config.toml
d_model = 896
n_kv_head = 14
init_std_qkv = 0.0159
grad_clip = 1.0
MLP neurons of a small language model. Each row is named by its layer, matrix (up: input weights; down: output weights) and neuron, and shows model dimensions 528-655. Each number is 200 + 40 x the weight over its row's rms, rounded and kept within 0 to 999.
Before each neuron's rows, "fires after" lists the tokens most often just before its 100 highest values on Wikipedia text that the model never trained on.

fires after: ".", "==", "===", " "
L4.up362,174,215,204,224,200,249,207,295,236,167,222,212,140,203,228,193,144,197,185,246,232,211,168,270,163,187,120,163,178,242,199,156,212,190,154,176,161,128,173,191,167,235,147,187,239,202,218,183,182,229,248,162,205,261,228,218,232,185,211,190,200,164,197,163,206,190,247,179,154,219,219,110,248,256,223,240,192,189,181,218,219,126,198,146,198,221,198,213,189,220,183,245,243,223,214,222,254,248,118,237,167,186,228,229,167,166,198,206,241,261,202,288,241,183,236,241,159,144,181,246,262,187,182,256,269,235,261,137
L4.down362,243,273,236,215,208,195,261,180,230,211,194,234,161,235,221,170,220,179,188,211,196,228,195,269,149,235,179,196,163,316,183,214,256,237,273,191,197,204,203,184,178,182,220,166,179,230,193,170,227,162,168,277,181,129,201,214,211,193,241,184,221,168,205,203,199,188,154,246,232,241,243,149,198,183,320,136,236,114,215,224,213,199,207,117,112,260,226,217,219,160,243,174,271,244,175,175,256,205,286,178,175,162,152,220,265,150,241,196,202,239,202,271,266,152,197,159,177,212,215,222,203,195,137,182,192,200,242,237

fires after: "'", "\n", " in", " as"
L4.up2660,165,267,210,215,119,207,190,226,219,123,189,151,148,262,187,285,261,199,156,270,171,225,193,151,229,182,163,207,246,192,219,192,184,183,260,232,151,201,230,259,166,203,221,220,136,157,201,224,111,223,146,171,182,150,280,223,126,174,207,155,208,210,226,251,254,178,206,147,228,222,241,261,138,225,202,202,151,167,191,236,199,206,225,243,196,117,179,221,145,167,214,167,227,232,189,184,217,130,247,266,218,194,233,120,169,193,218,151,151,176,231,156,175,244,154,222,139,243,190,223,156,151,239,206,115,188,189,207
L4.down2660,228,241,198,176,217,118,210,178,212,196,135,258,166,190,238,208,174,194,146,157,203,100,152,169,203,169,258,271,144,234,178,154,151,272,246,200,194,209,165,197,175,164,104,229,178,242,274,156,175,165,233,199,181,163,189,231,191,251,67,140,171,171,195,191,212,244,213,177,204,137,344,271,178,166,166,211,199,302,227,108,221,201,233,210,161,208,218,168,214,185,218,167,156,217,149,205,183,192,195,180,136,183,187,146,226,180,160,211,218,197,251,183,208,239,167,243,212,195,176,218,212,154,161,196,200,177,191,196

fires after: " the", "s", " his", " its", " their"
L4.up2369,200,241,244,133,184,207,209,216,156,210,111,161,174,244,156,178,217,234,190,124,223,251,239,206,176,192,200,198,190,155,239,177,197,186,267,187,164,185,202,220,260,209,207,164,222,208,194,153,91,165,156,197,212,153,120,200,229,258,197,256,116,210,260,142,193,261,171,203,185,198,232,186,216,220,212,222,246,206,246,195,281,194,146,242,189,130,271,199,166,199,202,245,229,159,253,242,187,180,188,261,145,112,258,154,115,187,133,190,101,199,137,178,203,229,205,202,171,146,196,262,154,198,133,204,238,167,295,196
L4.down2369,196,226,139,128,202,274,209,227,179,154,192,208,217,200,268,215,209,173,209,127,251,182,223,255,222,160,243,223,281,281,158,165,171,200,293,215,246,217,166,229,154,315,194,208,231,145,171,237,202,248,173,214,206,190,228,190,186,149,255,182,223,189,214,185,181,191,209,224,184,217,231,210,207,198,226,135,123,141,226,183,172,154,200,218,193,193,153,209,197,246,177,268,241,201,139,244,220,146,162,220,251,238,256,188,227,214,209,276,210,216,193,184,231,222,186,148,230,213,164,211,238,256,163,226,230,217,248,157

fires after: " the", "==", "The", " The", "\n", "==="
L4.up3259,232,288,255,213,208,183,121,222,198,180,196,283,164,168,258,129,248,203,219,248,158,199,235,153,123,220,162,276,266,263,207,134,164,209,224,193,175,196,107,200,244,249,257,194,276,155,261,168,224,196,91,148,188,184,192,198,206,163,205,248,127,185,231,143,193,130,205,206,221,185,150,237,288,214,199,190,235,236,218,210,218,188,130,144,133,227,164,208,239,176,159,148,268,169,147,243,233,219,200,232,182,205,170,152,114,247,228,257,220,231,235,214,164,234,109,204,205,169,136,214,148,265,162,179,187,167,174,152
L4.down3259,199,253,231,179,241,171,136,171,213,145,223,179,216,279,174,231,225,224,182,176,195,191,159,194,240,153,166,220,198,215,187,231,243,178,213,156,236,211,214,201,230,148,253,241,186,203,155,190,178,201,149,208,176,236,200,176,189,205,277,213,218,206,258,178,215,220,158,225,242,227,237,150,198,262,243,240,139,208,250,249,206,213,197,263,115,164,166,193,191,284,231,188,229,109,236,190,287,217,217,211,174,195,134,186,234,268,166,203,237,155,103,212,240,257,249,203,161,202,255,180,200,217,181,175,204,263,161,134

fires after: "\n", ",", "."
L4.up754,266,190,155,146,195,230,220,127,197,144,209,137,251,230,200,198,260,186,200,201,190,168,225,265,215,182,163,184,234,258,270,148,259,192,195,228,225,246,182,167,234,180,215,142,183,233,226,210,228,174,197,178,240,163,180,189,240,188,171,146,195,179,137,159,236,181,163,250,104,180,133,185,324,146,144,217,199,181,268,264,184,213,174,217,233,103,210,132,169,241,206,207,208,222,213,233,187,161,167,274,246,290,153,145,199,203,131,198,240,223,146,133,192,249,180,207,148,270,236,168,218,186,219,206,175,195,148,155
L4.down754,170,219,158,234,182,188,212,264,149,237,228,176,202,240,305,186,153,171,169,198,277,192,137,142,169,342,248,185,148,152,92,158,142,201,133,201,134,237,160,186,126,195,177,191,305,224,212,247,247,230,283,224,227,168,191,162,182,200,252,285,256,196,184,185,132,235,184,159,235,212,220,212,194,172,140,233,211,229,165,211,224,219,201,203,160,249,171,233,190,158,267,212,213,199,167,150,231,228,245,194,178,236,175,210,163,190,179,201,201,225,243,161,195,222,226,255,114,145,166,161,141,222,144,268,175,149,289,255

fires after: "==", "===", "\n", " and"
L4.up2990,132,183,142,168,223,205,163,234,201,241,192,170,172,81,186,156,143,215,200,231,218,162,124,193,256,215,201,219,220,186,199,254,78,230,213,176,194,168,192,191,215,221,169,229,254,204,200,192,200,205,178,218,184,212,278,266,204,169,181,175,230,173,210,205,253,248,252,225,147,190,123,178,228,190,195,280,199,252,178,146,195,182,116,184,180,248,206,197,189,251,208,163,204,216,280,229,199,220,195,277,180,251,188,246,220,192,209,179,246,213,244,230,264,164,131,167,209,219,191,176,214,212,247,250,145,233,195,190
L4.down2990,180,232,216,118,233,152,172,159,217,274,196,165,148,190,191,198,163,172,153,225,179,200,209,182,210,203,189,208,200,285,247,202,176,168,104,202,228,227,218,232,146,169,163,167,236,179,164,181,280,193,149,213,178,235,190,158,234,143,177,197,254,186,229,203,270,134,150,147,235,224,216,193,196,237,157,215,193,136,176,168,148,264,146,213,204,247,227,173,223,194,172,175,175,206,190,215,252,146,202,176,129,203,160,201,244,157,206,208,244,207,220,246,198,209,226,126,142,157,202,130,195,164,152,173,243,200,241,239

fires after: ".", "S"
L4.up2202,214,218,183,194,129,261,203,269,133,201,216,214,208,211,278,261,182,189,235,213,230,226,148,167,103,250,170,263,222,212,168,193,199,231,168,180,118,129,181,182,197,178,247,207,231,196,224,242,181,200,210,246,217,189,316,224,264,136,205,165,193,152,138,199,194,176,151,225,165,223,161,204,217,236,151,264,233,120,160,229,157,208,178,134,182,195,135,180,169,199,104,188,248,254,196,179,206,173,151,177,105,181,166,195,245,198,185,198,181,184,133,244,208,187,216,170,225,199,209,182,221,167,198,245,202,246,202,244
L4.down2202,182,165,221,199,268,199,254,194,206,183,151,156,178,142,230,225,237,243,268,171,248,155,213,175,122,96,170,189,118,144,149,217,282,250,184,222,271,206,138,180,169,152,161,232,174,267,148,150,202,130,197,74,173,114,174,149,174,215,162,226,255,151,191,236,200,167,248,232,235,304,200,215,237,207,255,168,212,221,249,115,151,264,213,187,199,164,206,177,240,124,244,289,207,179,177,193,187,114,145,169,215,218,185,215,235,133,167,169,213,180,158,131,198,180,183,239,272,233,171,209,198,167,270,174,210,199,236,265

fires after: ";", "\n", " |"
L4.up1978,212,147,262,281,203,221,145,163,216,247,209,167,148,176,260,122,139,221,207,237,183,261,214,213,155,216,193,155,223,155,195,178,247,206,232,174,207,156,209,251,223,170,220,244,201,158,225,178,190,227,157,147,165,243,263,205,155,187,176,118,257,163,218,179,192,198,239,172,308,280,175,246,208,266,185,170,149,136,276,268,264,211,168,161,218,220,217,164,195,244,155,219,203,240,159,169,224,213,199,158,174,205,238,216,177,178,205,158,200,220,185,231,150,116,166,233,205,142,245,233,223,213,157,119,163,211,162,255
L4.down1978,207,280,199,146,165,271,181,178,200,259,157,218,179,283,266,178,305,276,144,148,197,213,180,157,196,218,277,201,169,188,164,235,183,251,258,205,145,113,188,160,159,203,177,201,192,115,161,134,167,149,253,120,275,168,217,152,261,122,212,180,153,240,201,196,202,163,243,266,168,111,186,182,188,230,117,252,202,250,227,241,201,182,161,248,116,165,210,247,255,207,268,210,186,181,173,157,240,198,195,228,125,185,222,215,176,181,143,157,255,158,180,191,245,198,208,183,186,166,95,144,183,219,267,148,262,229,230,187

fires after: "\n", "s"
L4.up465,166,232,180,130,212,235,229,170,231,195,214,198,108,137,227,176,172,206,174,220,216,227,185,208,197,218,242,170,254,251,255,255,182,172,181,166,234,278,227,190,221,104,201,238,108,162,193,224,164,277,147,174,191,103,248,223,240,258,254,196,123,159,233,166,220,201,175,92,186,153,223,225,192,161,191,271,177,206,118,177,144,173,235,190,258,258,220,243,166,151,226,168,186,181,168,272,197,164,277,215,251,207,187,236,247,189,165,186,236,257,189,127,240,136,184,219,263,197,234,159,241,190,306,209,169,219,208,153
L4.down465,209,228,192,167,151,193,206,214,220,164,214,184,196,224,207,180,192,256,176,223,108,168,154,248,211,124,209,223,108,163,240,155,198,172,201,186,252,225,186,221,239,190,186,265,187,158,144,228,152,174,171,285,187,229,200,234,186,148,178,256,168,202,196,174,198,215,240,149,149,245,244,164,148,210,224,184,195,173,226,193,231,163,155,209,254,233,175,172,247,132,153,238,173,151,247,169,204,192,204,220,249,174,183,195,242,218,191,230,277,256,230,210,226,249,188,186,267,248,149,237,255,175,201,170,166,147,226,202

fires after: " the", " a", " The", " new"
L4.up393,193,180,207,246,239,200,208,229,232,211,130,165,209,247,213,231,288,215,208,243,252,116,244,198,188,209,181,212,211,218,211,112,219,175,213,204,153,214,156,224,208,182,220,282,240,152,217,291,193,144,151,178,219,128,212,220,237,236,188,159,229,169,259,226,265,210,211,218,210,220,211,151,186,115,199,200,227,206,209,169,214,251,209,160,233,178,191,104,163,187,219,140,194,215,228,223,196,258,153,217,217,168,189,206,238,171,238,191,194,169,155,150,181,240,178,220,189,195,144,251,170,236,237,320,187,150,265,161
L4.down393,158,216,254,161,197,201,224,264,230,203,153,241,230,170,219,271,133,177,204,235,191,175,210,168,234,152,182,195,149,216,184,169,149,234,209,150,174,175,162,199,221,185,194,172,260,189,199,184,134,208,212,217,201,210,149,224,160,295,215,243,224,217,265,182,180,193,176,288,234,166,160,215,187,182,202,227,155,136,195,218,211,205,170,164,235,267,140,180,162,162,256,283,297,155,250,225,132,184,119,246,209,160,191,186,268,211,248,159,177,173,193,187,237,166,235,201,240,159,159,220,161,155,141,204,209,234,187,186

fires after: ".", ","
L4.up1956,181,195,242,224,200,230,153,219,214,164,200,179,240,252,240,205,138,172,224,206,213,209,205,205,252,215,136,262,225,145,181,183,208,122,215,175,111,195,142,150,218,224,281,207,165,204,228,233,148,189,154,184,199,188,239,164,181,83,163,210,202,133,114,221,127,186,207,185,152,223,197,147,235,216,177,161,189,81,223,168,211,132,196,163,177,136,242,205,254,186,219,161,340,249,279,173,227,198,179,273,173,154,158,182,211,209,150,190,208,130,157,151,264,213,184,180,169,240,240,240,239,167,167,163,142,183,221,255
L4.down1956,147,182,233,174,253,156,192,213,218,235,225,133,196,184,189,203,241,201,246,179,216,188,280,154,168,139,186,203,191,209,178,156,210,177,240,157,185,215,125,197,184,154,168,222,124,218,222,200,245,170,216,248,180,143,217,180,240,175,139,245,263,231,177,184,181,208,232,193,124,285,297,251,192,191,302,208,176,230,270,177,225,232,188,203,187,206,178,211,192,106,257,212,184,210,191,223,77,160,154,164,238,192,181,230,210,189,250,138,196,164,192,103,218,175,178,226,244,260,195,214,239,237,206,205,161,197,233,239

fires after: "\n", ")", " |", ";"
L4.up3451,218,156,241,227,201,202,253,222,93,168,215,253,205,147,229,205,192,176,180,247,179,225,264,242,230,227,150,131,193,212,262,169,200,246,212,229,208,174,211,164,190,233,122,170,176,116,160,157,232,215,129,222,237,162,188,200,206,233,222,195,208,194,226,160,253,148,194,178,214,185,171,195,179,227,187,173,223,229,98,148,125,164,163,188,186,189,229,153,219,222,320,210,178,268,152,274,185,146,192,175,261,242,227,142,210,224,152,149,216,168,204,145,204,134,151,212,238,186,234,141,162,252,234,193,209,86,217,195
L4.down3451,196,195,235,145,240,222,202,218,197,169,172,175,221,170,201,141,175,187,206,224,152,294,177,218,145,221,189,129,169,209,231,203,143,235,279,153,225,220,252,228,228,181,122,300,215,111,200,262,270,179,194,195,211,146,181,236,202,267,154,185,266,184,176,154,202,188,191,220,228,238,223,193,173,178,216,118,225,254,148,156,154,182,198,238,230,192,185,133,176,173,178,216,225,201,255,187,154,276,188,187,222,251,222,274,154,257,133,200,254,230,200,89,155,193,190,196,245,190,164,173,202,210,160,239,222,133,226,272

fires after: ".", " He"
L4.up3354,216,178,180,234,199,186,285,239,166,241,140,157,202,164,159,208,175,242,187,218,151,270,148,183,227,239,164,164,216,271,139,179,168,148,147,131,124,167,206,220,235,232,170,237,289,165,111,215,203,173,144,245,168,244,177,174,206,198,193,217,291,224,174,241,155,231,188,159,171,112,234,112,210,206,197,245,227,187,217,303,221,164,250,207,272,210,227,153,169,218,156,161,245,209,193,129,239,226,176,202,160,206,159,185,265,288,238,218,162,189,180,201,167,226,234,228,270,213,256,294,215,131,190,174,167,248,194,196
L4.down3354,220,252,231,197,234,182,245,240,222,151,210,121,179,243,315,338,198,204,223,297,197,198,216,209,162,257,204,227,194,163,278,182,238,263,190,187,223,156,177,206,164,239,163,216,236,207,271,147,232,166,245,144,152,183,210,268,195,155,168,174,176,220,196,167,225,181,200,260,184,246,146,257,206,214,186,181,266,223,220,170,218,178,115,157,87,229,179,242,150,182,231,242,164,163,245,227,203,162,162,253,191,218,233,233,192,190,261,150,220,209,232,187,223,137,97,207,121,221,188,129,302,262,97,208,197,161,225,259

fires after: " the", " The", " a", "The"
L4.up857,200,151,200,128,283,279,268,185,215,200,189,256,232,198,234,181,202,186,219,221,191,148,213,257,172,119,244,214,146,192,230,76,272,197,182,266,189,234,230,201,204,177,169,253,153,143,191,274,200,221,160,255,170,190,194,198,194,261,206,231,197,116,206,158,192,207,169,192,134,283,207,209,162,220,192,172,198,128,199,206,237,120,247,237,195,213,207,151,200,216,182,211,189,219,158,236,146,264,164,188,179,195,188,179,211,176,203,134,264,182,216,104,241,219,260,122,197,185,214,249,180,245,187,252,185,239,186,176
L4.down857,198,126,204,209,252,205,200,247,158,234,270,281,196,194,190,183,185,225,112,214,220,165,230,188,225,140,240,187,179,151,254,217,99,222,203,177,216,223,128,227,214,180,174,252,184,274,180,176,291,176,188,167,175,226,213,256,223,178,97,289,116,144,171,236,149,165,227,222,153,240,177,225,187,178,148,261,225,180,240,276,217,223,185,181,214,168,242,227,167,229,191,191,199,212,151,196,226,201,160,249,189,226,186,226,150,258,184,146,215,270,183,183,143,193,130,291,235,142,188,232,222,231,179,161,211,230,145,154

fires after: ",", " and"
L4.up2554,154,206,170,200,217,244,191,206,95,225,210,169,224,198,188,241,123,252,200,249,220,192,212,193,249,229,193,218,256,221,231,211,130,130,281,221,161,120,172,178,225,170,207,181,171,142,245,259,200,176,254,154,192,204,233,203,272,188,210,217,113,236,153,232,231,192,210,261,189,186,198,183,189,161,234,249,248,103,144,243,124,164,230,169,153,190,190,159,190,183,161,261,286,227,134,248,216,140,198,173,256,226,196,105,184,211,181,130,111,220,166,134,261,236,199,169,241,263,186,239,176,160,169,150,151,252,168,253
L4.down2554,184,221,161,214,220,245,239,151,276,142,233,238,244,155,254,129,107,200,163,205,239,232,162,194,195,238,226,221,194,174,227,85,203,159,250,210,140,254,181,153,184,212,204,238,245,210,231,210,181,252,207,167,176,187,98,147,130,251,206,217,219,254,178,155,157,162,131,116,168,166,218,237,134,192,206,155,196,231,198,182,182,153,178,250,251,215,176,202,239,154,239,176,223,149,242,167,193,212,194,208,191,149,197,267,152,170,163,150,236,210,215,210,208,170,197,159,138,165,176,143,201,194,189,229,202,184,205,179

fires after: " the", "The", " The", "s"
L4.up3011,217,209,204,211,235,224,211,202,275,207,151,184,169,171,225,228,172,213,158,199,210,217,257,163,224,256,181,283,238,166,168,177,151,196,151,159,174,204,157,226,195,196,206,220,199,253,223,178,232,170,163,180,186,136,180,161,202,234,166,173,220,138,270,238,227,224,149,279,247,212,217,190,219,142,207,195,242,122,191,251,222,204,219,246,211,143,231,172,225,187,223,184,231,139,140,190,229,175,205,188,288,218,187,229,221,227,186,212,184,252,148,215,143,269,128,245,219,197,121,207,121,190,147,224,147,211,190,212
L4.down3011,244,123,286,197,243,259,202,179,206,157,133,169,172,182,247,185,226,224,167,216,185,215,230,165,111,203,147,218,207,192,197,224,97,222,100,140,223,206,133,169,239,174,199,195,180,196,172,183,155,184,125,266,194,149,216,188,204,195,218,158,207,177,197,151,158,229,142,200,225,179,215,207,237,301,208,214,165,158,196,276,239,277,247,167,207,123,255,188,189,216,199,178,183,186,158,230,229,223,231,251,256,164,194,167,160,213,198,210,183,190,149,194,191,242,244,247,254,153,235,122,229,202,173,255,147,206,237,208

fires after: " was", " is", " a", " as", " were", " the"
L4.up408,200,241,155,222,171,147,216,289,183,233,189,192,227,178,234,251,233,203,193,192,158,221,219,125,192,212,193,178,187,147,225,207,241,183,133,182,205,167,179,269,193,187,202,174,251,217,195,154,317,162,165,211,171,227,279,178,113,198,192,172,129,168,185,208,258,207,193,201,206,228,161,184,157,146,202,262,218,150,169,233,258,161,239,125,240,216,189,183,142,135,201,221,143,155,235,231,236,228,223,222,142,286,181,214,133,98,226,207,175,245,181,186,146,168,272,170,152,226,197,263,221,231,148,221,201,223,159,228
L4.down408,182,260,230,190,181,243,208,153,186,169,231,138,226,289,135,165,219,96,287,240,238,217,172,204,150,192,145,230,155,263,229,234,243,135,191,146,131,233,247,167,178,261,199,204,235,193,257,148,226,204,217,216,182,216,218,266,151,224,215,168,198,222,139,168,195,199,191,143,242,234,250,108,177,175,241,172,198,209,250,208,187,198,251,198,192,145,161,218,200,178,123,175,200,197,215,211,183,238,221,295,293,207,148,260,180,232,210,131,181,161,178,185,231,199,226,176,173,206,238,259,135,190,182,178,232,115,173,205

fires after: " |", "-", "tha", "\n"
L4.up2797,239,174,136,203,159,285,155,207,208,230,147,221,225,143,185,123,201,195,142,259,220,216,206,187,264,173,177,170,213,180,235,185,196,212,209,192,175,199,253,246,266,124,237,161,233,256,150,141,235,184,217,194,204,231,185,176,207,248,134,120,141,162,177,194,251,190,151,229,202,196,231,185,188,188,197,173,165,272,275,206,252,230,232,211,247,183,150,251,149,218,199,262,173,274,181,167,213,200,201,159,175,234,229,271,142,183,191,229,93,249,209,224,168,171,203,155,195,176,174,238,226,192,200,204,248,141,197,190
L4.down2797,198,240,151,93,139,207,229,190,196,194,163,154,230,239,200,252,156,209,198,261,165,218,187,251,228,196,224,165,246,166,242,191,199,232,263,217,227,196,166,274,208,201,152,173,224,128,255,83,258,131,217,228,193,151,172,201,184,212,174,191,163,213,196,179,195,262,180,180,145,231,213,196,204,169,226,231,267,153,178,177,203,171,258,242,247,94,174,190,172,202,155,187,112,180,213,150,229,200,189,229,178,116,137,166,178,186,188,142,231,244,235,173,119,171,198,220,142,164,205,204,185,205,223,244,234,225,161,200

fires after: ",", " |"
L4.up2904,180,258,205,231,196,203,206,184,214,223,184,249,273,172,245,111,214,158,230,160,214,157,241,220,228,160,224,172,173,167,177,235,183,180,212,279,241,214,219,213,346,155,201,221,224,160,216,159,219,288,155,203,171,207,172,257,158,348,190,182,187,215,186,170,248,209,94,193,200,206,147,230,235,258,209,232,209,224,201,197,232,252,149,197,208,222,140,248,166,222,189,150,192,116,207,204,171,210,204,215,185,219,188,263,207,179,145,178,177,220,123,203,202,208,229,153,146,170,287,167,179,256,147,129,255,223,220,207
L4.down2904,224,217,173,216,169,230,239,226,177,271,153,178,233,198,116,241,228,256,193,182,185,202,208,220,184,258,182,164,277,189,233,220,204,147,226,194,197,165,120,145,139,207,248,229,225,220,221,206,195,207,140,232,226,224,190,159,195,247,186,216,231,176,198,191,229,192,254,165,208,180,227,180,133,285,128,265,259,261,203,215,183,192,255,202,132,130,214,218,225,228,205,146,169,252,232,168,213,194,213,219,108,146,281,213,148,183,129,188,229,204,136,238,213,171,217,261,220,235,132,195,249,162,169,134,248,165,250,164

fires after: " the", " The", "The", "s"
L4.up99,199,223,185,148,175,227,198,173,265,153,209,149,212,235,295,278,187,193,268,163,259,193,231,216,264,204,167,170,137,137,146,202,297,227,220,228,172,213,183,142,246,250,228,206,175,210,239,213,181,213,209,211,255,99,149,137,195,248,234,176,173,206,214,203,127,218,130,248,209,315,194,132,272,204,189,188,192,161,235,265,235,235,204,181,229,186,215,190,253,171,323,171,209,170,144,258,151,222,136,189,166,256,186,250,162,196,205,228,175,232,230,218,176,239,150,195,247,117,183,258,152,216,203,276,133,147,232,164
L4.down99,143,249,210,206,272,223,143,206,93,183,154,225,207,198,257,146,199,251,235,150,173,149,207,208,194,207,178,223,232,206,198,187,205,200,272,190,177,174,193,260,265,251,246,199,184,142,283,158,296,226,186,222,192,212,241,123,251,239,213,195,168,250,209,188,160,244,111,200,132,169,172,197,129,162,209,207,177,217,194,265,191,209,204,192,137,229,198,260,205,133,169,171,267,225,225,169,285,134,170,190,143,185,234,200,272,207,155,244,170,203,185,299,189,244,210,144,236,212,208,183,165,201,127,180,216,203,207,231

fires after: "|", "-", "\n", "===", " |"
L4.up2205,197,246,138,232,272,196,158,135,216,289,234,237,178,213,187,282,267,190,242,135,257,199,209,207,164,170,238,233,188,195,209,200,178,193,225,227,200,132,255,150,195,131,217,211,202,240,160,143,151,230,227,190,209,263,151,166,235,161,243,185,188,301,180,161,257,200,196,158,205,216,160,97,171,180,204,199,212,168,216,166,250,206,204,151,201,169,200,220,218,123,202,124,214,176,167,203,214,221,229,194,188,205,215,300,195,213,195,161,199,256,212,126,288,181,216,148,244,229,261,228,260,115,236,259,112,260,161,123
L4.down2205,208,251,173,148,215,220,212,223,191,208,274,190,228,157,185,182,158,246,144,217,240,139,234,177,212,202,199,110,166,251,213,212,238,212,224,206,203,230,151,234,214,195,225,150,253,273,226,252,134,268,261,187,210,272,244,251,171,188,161,188,219,168,126,213,212,173,225,145,152,163,127,130,163,151,228,243,170,181,251,172,176,140,175,148,163,316,206,175,168,196,241,206,208,277,230,201,236,221,229,172,200,228,179,230,206,206,226,106,235,232,218,156,196,258,216,99,222,206,194,181,173,132,185,170,192,217,157,198

fires after: ".", "/"
L4.up2336,165,195,275,221,150,203,177,160,183,183,155,260,170,239,223,166,170,184,278,207,161,220,189,185,149,179,173,203,294,234,166,189,215,164,216,226,115,189,131,226,164,176,214,155,195,223,153,226,201,194,193,227,257,190,239,251,180,96,135,180,166,204,134,192,145,161,176,196,214,330,195,161,190,226,201,215,220,190,182,220,216,200,208,131,247,175,166,183,114,191,190,284,230,227,243,189,187,245,194,172,162,216,177,176,210,238,230,189,219,214,146,176,249,216,217,220,230,224,180,221,265,192,121,247,228,157,253,228
L4.down2336,177,214,248,188,186,137,162,228,168,145,219,169,182,156,248,196,240,204,192,152,237,235,248,207,226,225,173,247,227,203,214,124,183,106,189,147,213,161,108,197,147,159,229,218,201,273,180,228,171,150,288,206,183,175,243,209,236,183,158,203,199,200,216,176,205,228,174,240,186,277,226,212,248,171,209,172,167,236,226,199,175,237,147,267,125,132,160,235,163,163,265,284,244,216,220,217,173,166,210,147,259,188,208,132,275,155,233,196,185,198,109,169,264,200,188,158,246,230,241,251,181,179,202,232,266,236,193,249

fires after: ".", ")"
L4.up1294,219,224,257,256,242,182,159,166,259,228,178,244,185,192,212,199,189,129,233,174,209,215,235,217,165,178,196,215,270,188,162,218,154,184,185,178,131,181,153,220,262,150,222,227,179,246,241,268,239,270,226,209,237,206,249,213,155,110,226,141,201,169,171,161,159,205,205,197,200,268,155,236,208,150,174,127,192,118,215,247,249,172,152,172,239,160,178,186,124,216,157,151,276,300,266,158,271,192,165,184,145,242,201,148,210,197,169,108,209,241,161,221,182,247,207,186,220,207,194,195,199,214,170,195,242,213,210,234
L4.down1294,235,287,215,167,214,189,192,277,277,194,247,181,149,166,216,173,292,118,232,203,196,193,202,183,236,155,196,195,210,85,123,173,181,217,177,166,264,185,172,281,218,212,250,223,217,191,163,176,242,164,250,196,153,150,195,224,181,193,198,251,162,180,239,174,158,195,180,233,187,228,192,205,187,222,258,228,198,154,187,214,158,182,233,214,257,164,177,252,162,106,228,193,197,112,170,287,240,247,191,143,198,180,137,205,279,154,244,133,168,239,198,184,208,217,179,170,234,219,205,169,269,240,250,165,235,222,231,215

fires after: " |", " 0;"
L4.up325,252,162,211,201,194,180,230,222,238,169,177,234,176,227,160,276,135,235,210,169,191,151,167,201,169,207,256,232,230,169,158,216,158,176,162,350,216,171,124,212,231,187,228,235,191,161,212,134,150,198,185,148,155,221,125,168,144,278,178,157,308,213,208,183,216,201,181,150,140,181,148,222,145,195,114,185,155,169,278,227,183,184,181,113,216,203,167,248,216,165,148,220,219,210,192,221,264,289,235,199,237,191,166,198,182,194,253,205,198,192,112,183,182,151,222,156,197,194,231,166,262,206,146,255,193,243,230,161
L4.down325,230,182,232,111,240,132,194,192,153,305,201,241,180,178,178,187,239,226,177,171,220,199,235,236,207,226,194,146,212,243,202,207,188,135,242,203,218,187,212,159,184,197,195,215,169,178,175,157,230,265,180,195,221,177,252,190,205,151,204,205,155,183,136,213,222,157,235,190,218,149,245,197,185,169,201,208,174,139,298,204,145,180,182,256,177,273,221,174,188,222,206,221,130,197,163,169,151,179,238,241,154,160,242,184,232,190,240,214,177,193,174,278,209,203,218,234,195,291,167,182,176,234,256,187,188,278,284,234

fires after: " was", " were", " be", " is", " are", " been"
L4.up2173,196,291,205,152,198,211,206,181,202,192,249,137,190,213,212,241,186,235,184,226,158,180,133,213,259,118,145,218,271,223,204,201,265,151,107,176,211,173,202,177,170,229,157,207,174,263,268,251,246,140,168,171,266,139,206,244,160,179,175,169,148,183,218,170,212,206,166,173,205,164,250,250,160,239,210,142,204,218,223,223,131,146,260,194,194,177,193,207,184,116,178,205,107,194,168,192,248,212,269,199,253,252,105,167,220,152,192,230,178,267,186,227,221,176,287,156,174,205,158,252,159,154,224,170,244,190,189,241
L4.down2173,213,215,211,120,127,197,217,89,233,247,189,195,119,212,230,180,174,176,215,226,261,115,170,220,151,200,196,230,116,193,166,193,203,196,265,201,222,214,179,182,244,212,186,232,172,195,204,215,166,153,170,219,267,239,251,109,217,191,169,137,204,200,155,137,212,206,187,184,230,172,208,260,135,234,178,211,180,264,353,183,145,164,244,200,199,230,162,204,193,217,280,146,107,253,239,187,296,143,181,244,212,187,221,251,181,167,112,224,267,167,158,227,246,149,158,185,239,164,234,206,262,201,182,146,201,176,384,218